MLP neurons of a small language model. Each row is named by its layer, matrix (down: output weights) and neuron, and shows model dimensions 160-255. Each number is 200 + 20 x the weight over its row's rms, rounded and kept within 0 to 999. A neuron's up and down rows have the sign that makes its largest values positive.
A block is one neuron, or neurons of one layer that tend to fire together. After each block is what it responds to, as a language model described it from the Wikipedia text at the highest values.

L2.down155,224,179,197,182,188,185,222,209,184,212,177,212,196,177,211,185,182,181,176,186,200,200,231,184,187,214,208,189,215,208,241,237,210,212,205,175,180,218,195,200,208,160,258,175,220,200,203,202,207,217,191,233,174,189,216,229,184,221,200,196,199,230,230,183,212,194,192,191,197,201,218,199,177,194,210,238,224,199,179,194,184,160,193,172,218,217,238,195,212,191,196,181,170,198,189,217
Block-end boundaries. Paragraph breaks and final periods that close a paragraph or table in Wikipedia text, usually before a new == heading ==, table row, or sentence.

L4.down151,186,235,212,171,189,202,230,187,209,195,208,149,186,181,182,172,189,212,157,182,202,222,211,166,191,174,235,221,188,221,213,195,181,210,193,179,216,178,154,176,206,179,175,207,180,226,175,211,201,174,192,225,179,203,186,205,184,185,197,227,252,234,204,207,204,188,230,188,232,202,179,206,170,178,165,232,200,216,190,202,194,220,225,219,177,189,195,210,187,175,182,163,208,191,187,263
L4.down564,238,233,232,191,177,217,212,205,213,205,177,171,188,193,209,200,221,196,198,187,198,179,200,203,189,209,195,202,187,202,192,221,245,205,212,219,217,187,213,223,217,157,206,230,198,202,187,182,187,227,181,201,208,218,195,213,195,187,188,210,217,183,179,223,201,195,207,202,216,192,182,215,204,213,217,185,199,260,192,182,186,193,213,174,235,169,188,186,278,200,195,191,198,255,176,185
L4.down592,175,172,228,177,197,218,198,166,224,199,213,193,199,184,201,220,190,191,175,201,206,198,204,212,252,178,213,190,192,180,223,209,198,208,212,189,159,176,186,227,190,194,188,196,179,239,202,191,174,210,216,176,199,198,191,210,210,185,171,195,180,207,195,237,203,202,213,188,195,180,184,192,156,170,208,217,199,191,180,192,172,194,173,206,200,162,220,198,210,215,174,198,222,195,194,216
L4.down768,192,200,185,219,190,190,201,193,172,226,192,223,205,202,188,179,201,210,223,204,181,230,205,205,188,227,205,198,185,208,184,199,207,187,222,190,188,183,197,209,175,195,218,190,180,199,243,220,236,225,171,212,192,203,196,179,154,209,203,207,198,218,238,200,195,193,181,184,201,187,180,211,235,194,165,215,209,196,172,162,221,207,195,195,233,166,211,161,172,225,226,198,161,168,197,193
Closing heading equals signs. The second "=" of the closing "==" after a Wikipedia section heading title, e.g. "== See also ==", "==Production==", "===Group B==="; weak scattered other tokens.

L4.down87,140,188,195,244,217,143,183,207,184,216,182,201,200,235,194,194,201,221,206,203,209,217,179,177,212,199,210,194,222,206,215,188,180,193,217,205,201,224,195,194,181,196,216,177,218,170,194,238,196,198,221,230,196,206,185,191,167,231,206,168,202,174,173,146,188,207,208,195,207,205,186,191,202,191,190,230,190,210,240,223,209,184,171,193,220,187,190,177,202,212,203,218,178,190,203,191
L4.down403,215,232,199,185,202,200,197,178,200,186,179,174,203,196,219,194,180,212,212,177,206,159,216,156,205,208,191,221,194,246,198,223,192,237,223,196,208,194,208,207,191,177,211,203,227,178,208,221,191,226,195,243,203,202,204,196,202,228,206,214,221,218,195,214,216,183,239,212,199,199,165,229,180,176,203,249,191,204,189,185,179,179,180,228,203,184,202,189,191,190,210,233,205,180,215,155
L4.down578,218,195,178,241,212,186,204,171,204,191,200,215,227,167,183,187,180,171,185,178,175,197,180,220,194,210,200,197,198,243,218,233,192,207,195,216,224,195,193,228,202,197,231,165,184,213,194,189,212,227,190,194,209,239,234,206,193,177,170,204,191,219,230,197,206,203,212,190,239,218,219,178,163,188,170,208,210,211,230,166,212,209,191,180,197,185,209,183,205,214,216,214,200,195,207,167
L4.down750,201,194,185,203,201,187,179,201,213,228,233,161,197,191,200,213,205,199,224,196,186,171,201,171,194,212,200,233,174,227,205,199,215,201,206,200,223,247,177,177,221,204,208,203,222,211,231,232,221,192,212,214,184,194,194,216,209,196,214,186,200,198,174,186,177,236,194,198,214,153,223,211,253,227,221,231,183,188,205,174,206,219,231,156,202,207,203,167,224,198,209,236,251,187,189,230
Sentence and paragraph endings. Sentence-final periods and closing quotation marks, strongest after long quoted review sentences, plus the first = of a section heading after a blank line.

L2.down459,197,243,196,169,179,197,191,196,194,205,161,206,177,225,220,222,206,235,222,206,185,224,209,201,200,221,184,224,205,214,201,222,190,231,191,166,192,170,184,222,175,166,187,215,246,150,231,214,200,198,217,179,188,183,188,217,168,184,211,183,175,244,224,217,231,193,217,184,195,211,198,195,202,209,206,206,188,219,184,184,200,220,199,196,199,183,192,188,195,221,193,203,198,214,223,179
Negation contraction "t". The t completing don't, doesn't or can't in quotes and reviews, plus other negators and linkers (not, never, no, however, also), table pipes, and mid-word fragments.

L3.down13,211,222,195,182,179,196,220,225,229,205,217,174,213,210,225,184,218,210,247,205,204,142,198,186,216,205,204,189,208,192,216,209,245,197,181,188,241,200,205,218,166,216,194,173,166,215,207,208,180,213,207,191,210,218,185,198,205,193,182,211,195,198,194,220,200,186,181,206,185,205,203,209,147,188,189,167,225,219,195,187,199,204,232,215,175,162,214,193,174,194,212,188,172,187,194,226
L3.down20,228,228,214,195,214,215,192,186,207,176,191,181,211,208,209,185,224,217,139,179,234,215,203,219,202,246,193,177,234,198,192,206,191,175,214,210,192,240,215,191,219,198,214,191,195,229,184,197,220,198,191,230,193,233,188,199,205,184,164,211,177,212,216,159,221,215,209,200,201,210,219,166,203,205,202,215,210,159,201,201,176,178,226,142,202,183,231,211,218,217,208,219,199,188,174,258
L3.down29,216,230,227,226,205,194,193,192,188,190,247,216,209,241,220,196,208,227,140,176,193,201,173,183,214,194,241,213,164,205,200,167,203,157,173,220,204,186,227,220,203,209,198,230,216,168,199,223,210,197,236,198,176,215,174,191,223,199,222,197,201,217,212,191,232,219,235,208,162,209,172,204,205,165,185,170,194,223,173,156,199,210,207,236,238,190,226,180,195,220,219,212,191,209,193,177
L3.down37,217,198,209,191,198,199,204,198,203,215,234,192,182,199,201,196,204,203,213,203,185,200,228,219,221,177,176,164,193,173,183,202,202,206,223,194,196,209,182,200,239,158,211,178,228,190,236,176,194,203,206,227,191,244,214,217,217,161,171,237,236,177,171,192,226,228,194,195,189,192,179,211,220,187,260,210,235,212,179,168,162,170,207,180,186,235,197,188,165,224,205,187,192,225,229,193
L3.down159,180,244,182,193,215,212,192,187,201,189,178,182,199,175,196,238,220,208,170,181,215,226,184,249,223,200,174,219,194,176,200,177,188,187,176,222,224,197,175,205,233,174,224,210,206,226,219,221,192,180,188,183,219,227,181,168,206,206,217,197,202,216,210,188,172,189,221,205,190,212,205,210,185,198,233,196,221,194,146,230,182,181,193,208,197,216,161,207,176,192,182,177,236,196,189,186
L3.down167,173,212,205,222,200,225,169,171,178,195,206,144,162,193,226,211,211,202,198,244,208,192,172,173,208,229,212,196,211,181,223,193,170,213,160,189,158,183,206,204,212,202,197,219,210,187,195,204,218,219,209,172,169,180,232,172,167,221,204,185,233,206,193,205,201,235,227,166,192,156,200,202,188,206,206,174,205,201,207,185,224,220,196,208,222,208,193,186,183,219,187,230,203,206,196,220
L3.down202,193,173,222,219,161,223,221,181,180,179,217,233,197,200,197,193,195,190,192,219,218,197,201,170,227,205,153,195,166,200,216,185,195,225,168,208,204,187,186,190,225,180,182,231,195,191,180,189,203,207,213,212,215,189,191,214,184,197,180,180,202,186,189,215,190,203,222,192,198,229,216,230,171,193,200,164,242,184,205,155,204,213,176,242,209,169,224,170,185,170,219,230,217,211,206,183
L3.down216,198,204,218,199,170,198,184,182,204,204,189,204,198,201,196,166,230,252,248,194,246,205,194,187,207,203,222,178,231,145,198,201,211,163,227,182,175,199,219,195,178,186,194,204,192,235,207,203,220,216,195,210,192,202,224,204,168,174,172,211,174,159,207,189,184,207,213,199,221,213,187,210,199,233,226,208,183,203,205,214,163,172,194,191,200,215,238,179,223,229,202,213,169,187,226,197
L3.down281,247,212,209,186,222,237,192,181,205,198,163,203,202,186,203,206,212,206,168,192,230,168,193,220,182,204,253,195,203,195,186,215,213,216,210,216,196,205,175,182,200,180,166,221,211,216,237,206,201,164,223,211,198,191,191,209,224,163,153,223,205,193,223,214,194,177,216,204,210,242,167,218,182,209,191,190,193,177,202,164,217,193,229,201,260,183,198,239,206,205,197,175,203,235,211,212
L3.down415,196,194,195,180,194,180,205,204,209,211,213,226,227,162,200,177,216,207,178,173,189,226,219,219,216,193,202,208,196,192,197,186,229,181,195,215,187,189,201,210,200,229,208,214,214,174,207,188,179,193,212,173,247,218,180,167,210,206,162,215,179,186,201,191,223,189,205,186,168,216,194,159,197,217,205,179,223,191,176,205,198,190,199,221,210,159,209,229,229,192,172,203,197,213,194,207
L3.down417,190,235,208,181,226,242,199,182,177,199,203,192,222,221,166,236,230,207,203,177,180,246,175,202,240,170,188,237,157,209,182,225,192,203,181,203,233,184,203,177,205,212,190,215,191,175,212,192,209,208,190,202,183,225,208,197,228,199,201,215,200,228,229,197,212,179,216,214,199,167,226,228,212,165,207,212,201,166,214,204,188,212,203,217,189,238,188,191,200,176,197,187,199,214,208,188
L3.down486,229,153,191,209,204,165,211,214,211,202,199,216,154,177,228,192,199,192,188,213,191,214,177,196,212,197,211,197,227,185,221,212,145,192,209,224,180,219,203,188,206,198,184,217,185,157,219,180,189,180,188,224,196,215,200,192,216,227,200,193,222,161,217,163,193,185,169,230,193,197,201,215,176,165,190,200,205,185,193,224,196,219,207,178,209,200,216,198,210,191,218,197,193,156,166,218
L3.down611,202,173,186,222,179,200,160,215,198,206,210,217,207,217,225,194,222,212,184,187,219,198,199,207,206,192,187,186,196,193,208,174,173,195,188,207,219,194,221,217,189,189,215,223,226,193,207,169,221,190,179,205,162,168,180,154,181,238,240,170,227,206,184,208,179,221,218,240,208,182,178,206,207,205,227,181,193,194,251,179,203,148,187,199,228,195,139,197,197,193,201,210,194,179,177,203
L3.down638,233,218,154,223,204,203,219,187,196,200,176,229,226,231,208,182,208,189,182,195,172,185,194,215,204,242,181,187,195,211,202,194,222,201,212,246,190,233,178,218,246,176,188,179,220,164,201,194,190,213,215,195,191,211,197,173,201,203,170,230,197,186,230,171,216,164,202,238,198,198,181,223,176,192,191,191,205,219,203,170,187,174,199,191,217,202,199,183,199,183,199,225,204,202,214,199
L3.down663,179,224,209,203,202,178,216,202,163,177,230,222,232,177,216,193,208,201,169,195,203,216,231,256,207,210,194,198,209,195,228,171,209,180,183,205,203,215,208,200,165,234,216,166,207,213,165,215,214,189,213,224,188,212,191,172,218,216,200,145,223,190,210,194,200,214,207,191,205,167,198,200,187,186,199,190,195,190,179,234,204,192,212,197,196,183,210,156,195,199,190,200,216,221,195,189
L3.down692,194,186,226,180,188,177,182,199,175,179,193,194,171,197,219,211,179,197,217,211,204,179,215,222,213,189,204,203,200,163,214,222,183,217,199,212,200,203,176,194,200,214,189,196,217,199,237,247,191,211,227,181,213,193,198,194,226,156,207,214,158,242,235,198,233,206,183,209,206,195,202,191,181,227,202,200,177,163,197,188,158,201,173,213,216,219,211,220,202,205,202,191,162,178,218,216
Section-heading closing equals. Closing "=" signs ending Wikipedia-style section headings, like "== Career ==", "== Geography ==", "=== Stage 1 ===".

L3.down81,220,205,189,235,199,201,168,197,191,178,197,200,184,200,209,220,186,208,212,210,227,137,208,186,206,167,195,206,193,230,191,196,202,177,192,221,217,197,220,185,198,229,232,179,217,237,211,191,208,179,207,202,204,194,231,194,200,194,211,194,189,156,225,212,149,213,200,232,208,197,219,185,192,185,193,200,177,196,204,196,200,238,230,191,197,208,184,207,220,201,214,157,213,194,204,172
L3.down144,227,206,203,210,188,187,218,189,212,210,205,193,149,263,190,186,205,204,190,211,179,163,221,224,170,156,159,233,201,208,197,160,222,203,185,224,167,208,217,216,204,195,182,183,180,199,244,197,179,213,174,218,194,215,206,184,195,199,197,181,186,162,178,200,191,179,219,222,185,197,192,212,216,222,189,226,232,212,216,154,205,206,211,179,213,195,194,182,194,225,169,203,187,251,175,207
L3.down184,202,176,207,153,206,189,190,230,204,189,205,200,190,187,199,225,208,206,174,184,220,192,208,246,203,195,187,192,202,204,205,215,233,200,172,220,191,209,185,215,177,184,220,188,222,206,216,190,168,182,159,201,202,185,209,165,193,212,194,192,201,172,223,194,214,200,187,251,152,214,216,204,179,185,172,177,197,174,173,201,178,212,207,195,177,211,232,223,242,226,207,232,218,217,178,167
L3.down261,178,225,169,204,197,189,204,205,243,208,166,219,180,179,214,239,151,154,193,212,239,146,187,226,230,210,181,196,170,206,209,209,170,221,194,197,193,215,197,175,190,199,194,235,193,190,205,216,182,200,195,182,202,195,221,200,207,198,199,168,208,153,188,228,190,179,205,240,200,188,238,184,184,154,177,223,180,215,207,194,202,231,200,199,197,189,189,189,192,184,217,192,206,218,195,199
L3.down267,203,205,220,231,209,197,221,204,185,212,218,201,235,222,212,219,220,226,206,211,191,230,181,204,167,212,185,224,204,212,203,214,220,197,184,189,204,199,191,212,233,217,184,224,167,211,193,187,202,195,202,184,205,180,185,204,223,234,198,177,180,178,226,187,210,199,184,209,212,203,257,176,177,172,198,214,205,181,216,183,195,238,186,204,193,179,203,201,219,219,189,162,197,264,167,232
L3.down272,173,213,194,229,166,168,158,201,195,187,200,188,170,192,233,201,173,205,206,200,210,205,220,196,194,158,221,232,189,207,204,167,197,182,184,155,169,190,177,203,199,193,219,210,205,167,188,201,165,162,181,218,208,182,180,192,186,243,196,203,188,196,187,222,172,225,159,189,199,217,193,184,199,178,200,202,232,205,162,206,218,200,213,201,204,194,197,198,194,180,238,176,207,192,181,194
L3.down384,214,209,175,214,199,184,234,221,215,244,191,225,187,197,240,186,194,179,149,240,223,224,224,181,197,212,180,175,185,224,206,241,205,239,189,191,188,197,207,205,198,184,193,216,162,198,197,226,167,167,174,168,201,206,180,201,192,210,198,191,204,158,179,215,189,187,247,179,200,193,226,211,181,189,207,210,212,172,180,215,225,249,207,239,213,220,193,202,232,221,199,190,179,233,226,201
L3.down473,263,205,176,200,208,157,212,215,197,228,180,204,180,229,205,169,171,209,197,226,188,216,193,236,203,195,161,197,174,218,180,206,203,199,208,206,164,229,172,199,192,231,164,189,194,187,208,185,197,204,210,182,228,187,211,166,235,238,161,213,216,172,168,210,184,230,196,199,204,222,189,183,220,183,159,200,173,186,164,188,220,173,168,176,174,205,170,197,187,206,173,199,191,195,175,166
L3.down478,223,200,222,235,218,193,169,231,175,177,230,166,206,206,217,215,187,229,203,198,185,219,209,233,167,175,205,208,181,235,247,213,186,199,168,190,217,194,203,209,181,218,214,213,166,198,193,210,195,210,228,191,236,224,196,197,197,212,207,249,237,211,230,180,182,178,207,222,170,175,181,205,221,212,227,213,194,170,202,222,233,219,211,214,173,195,208,189,197,179,219,227,204,197,200,176
L3.down536,195,188,207,184,205,193,160,216,212,156,200,232,197,188,213,239,225,174,187,206,184,168,192,165,200,176,185,153,201,224,198,214,218,223,200,187,224,221,210,148,207,211,216,213,210,224,196,196,234,213,181,192,187,227,200,168,180,216,207,200,242,181,210,210,200,213,183,221,206,226,183,220,207,209,175,186,245,189,173,199,177,166,187,164,193,202,219,181,196,187,240,207,183,213,184,215
L3.down538,198,183,186,193,214,172,208,223,220,212,194,248,175,205,200,207,196,180,210,225,198,172,205,240,234,179,182,247,156,202,197,201,210,229,204,181,164,231,212,199,192,191,216,225,234,231,232,206,195,210,180,215,223,171,209,178,185,236,201,209,208,193,200,244,194,210,205,225,190,206,223,177,189,201,174,230,220,221,179,199,195,179,208,201,188,224,176,187,183,209,208,191,210,185,212,210
L3.down695,183,176,212,207,199,158,193,199,195,202,206,194,254,216,195,216,214,170,184,223,199,204,200,197,193,170,183,215,206,202,192,162,217,196,189,185,215,219,248,224,185,195,187,250,227,189,192,194,197,193,214,214,200,201,224,222,183,232,214,199,221,207,189,182,241,196,205,217,201,215,199,188,211,195,202,218,240,231,220,175,233,189,214,188,166,186,177,181,185,187,226,176,215,236,227,217
L3.down739,208,226,191,190,200,173,214,173,204,185,213,194,203,192,187,176,196,208,200,201,178,186,175,164,209,196,205,180,229,209,210,207,188,170,175,157,194,212,227,197,197,215,202,197,217,239,195,200,180,184,177,236,230,203,194,176,187,152,218,221,206,198,200,192,202,194,211,186,215,230,195,222,188,171,161,192,198,176,201,208,153,164,206,178,158,208,196,184,195,180,209,214,211,206,207,172
L3.down751,197,220,201,187,205,152,206,193,221,201,198,196,210,175,176,211,199,185,199,192,204,203,151,192,183,199,182,223,186,182,207,172,213,179,250,186,191,199,217,194,159,213,199,171,184,198,179,205,193,223,215,205,211,200,190,195,216,222,213,209,225,213,197,209,192,229,214,176,179,216,165,199,200,188,195,198,148,191,156,223,215,189,183,159,196,183,167,193,183,204,201,187,186,213,177,238
L3.down755,193,208,216,213,151,189,207,205,231,165,203,225,208,201,202,205,233,205,207,196,202,241,201,205,221,192,219,189,192,221,223,192,200,226,220,193,198,226,203,208,175,180,213,213,203,212,183,200,192,192,208,173,222,260,192,191,204,253,206,176,158,189,201,174,180,188,184,226,202,173,170,166,170,202,195,185,224,195,179,177,197,189,206,232,225,200,193,189,196,186,195,206,271,195,203,211
L3.down767,174,221,211,209,172,181,198,193,219,247,160,211,174,188,229,235,231,201,144,205,219,215,200,226,200,178,198,220,225,221,182,205,229,207,183,200,187,223,183,169,191,223,221,177,234,192,172,243,198,204,197,191,172,215,201,202,205,205,191,187,243,207,222,192,195,194,177,191,207,202,195,188,201,174,195,188,215,192,180,203,190,229,205,201,174,216,180,186,161,216,229,174,213,214,202,185
Predicate-completing function words. The "t" of negative contractions (can't, doesn't, didn't) and "to" after verbs like decided, attempt, expected, plus not, also, time/years.

L4.down120,234,210,194,177,193,193,214,218,219,180,218,183,172,211,171,219,202,170,189,182,211,206,177,245,214,181,163,219,182,200,214,191,220,211,192,167,202,178,182,177,208,182,257,206,192,208,222,232,198,191,232,180,203,213,204,189,187,231,212,190,210,211,183,203,189,175,151,237,198,190,206,184,192,198,179,228,200,176,203,203,202,212,220,178,201,178,208,199,191,212,200,232,174,195,224,218
L4.down244,190,218,189,205,174,201,225,198,198,195,165,203,173,197,225,206,212,224,207,167,210,175,194,194,186,158,232,195,204,202,214,181,219,174,197,191,152,221,188,228,173,199,171,201,233,215,234,198,186,214,184,189,217,170,180,205,185,190,182,206,168,178,246,191,206,191,214,245,181,195,221,189,163,244,223,207,206,184,198,191,178,184,195,186,168,217,152,196,187,213,206,228,207,212,197,175
L4.down617,204,175,193,192,194,181,182,238,221,197,245,162,208,201,178,183,210,208,207,193,221,230,218,227,223,213,192,196,227,188,173,183,190,210,173,195,200,182,213,196,181,195,216,233,185,201,179,197,195,165,190,174,206,153,213,190,215,191,167,198,152,224,184,202,208,208,220,205,190,258,214,161,188,189,211,240,257,197,200,196,201,171,227,176,198,207,204,185,216,192,226,218,196,229,217,213
L4.down713,222,180,195,230,232,179,204,181,216,201,176,189,196,204,182,234,237,201,185,209,228,193,198,184,223,181,209,201,215,200,208,215,211,218,198,207,144,230,209,207,191,166,194,210,217,193,190,184,185,226,200,208,200,178,210,178,212,180,224,183,227,183,190,200,216,193,180,247,175,185,179,173,186,194,179,170,213,226,159,177,202,231,223,196,207,213,163,215,241,212,198,206,217,211,186,202
Pre-verb adverbs. Adverbs and adverb endings that sit between a subject or auxiliary and its main verb, such as the -ly in necessarily, not, also, first, never.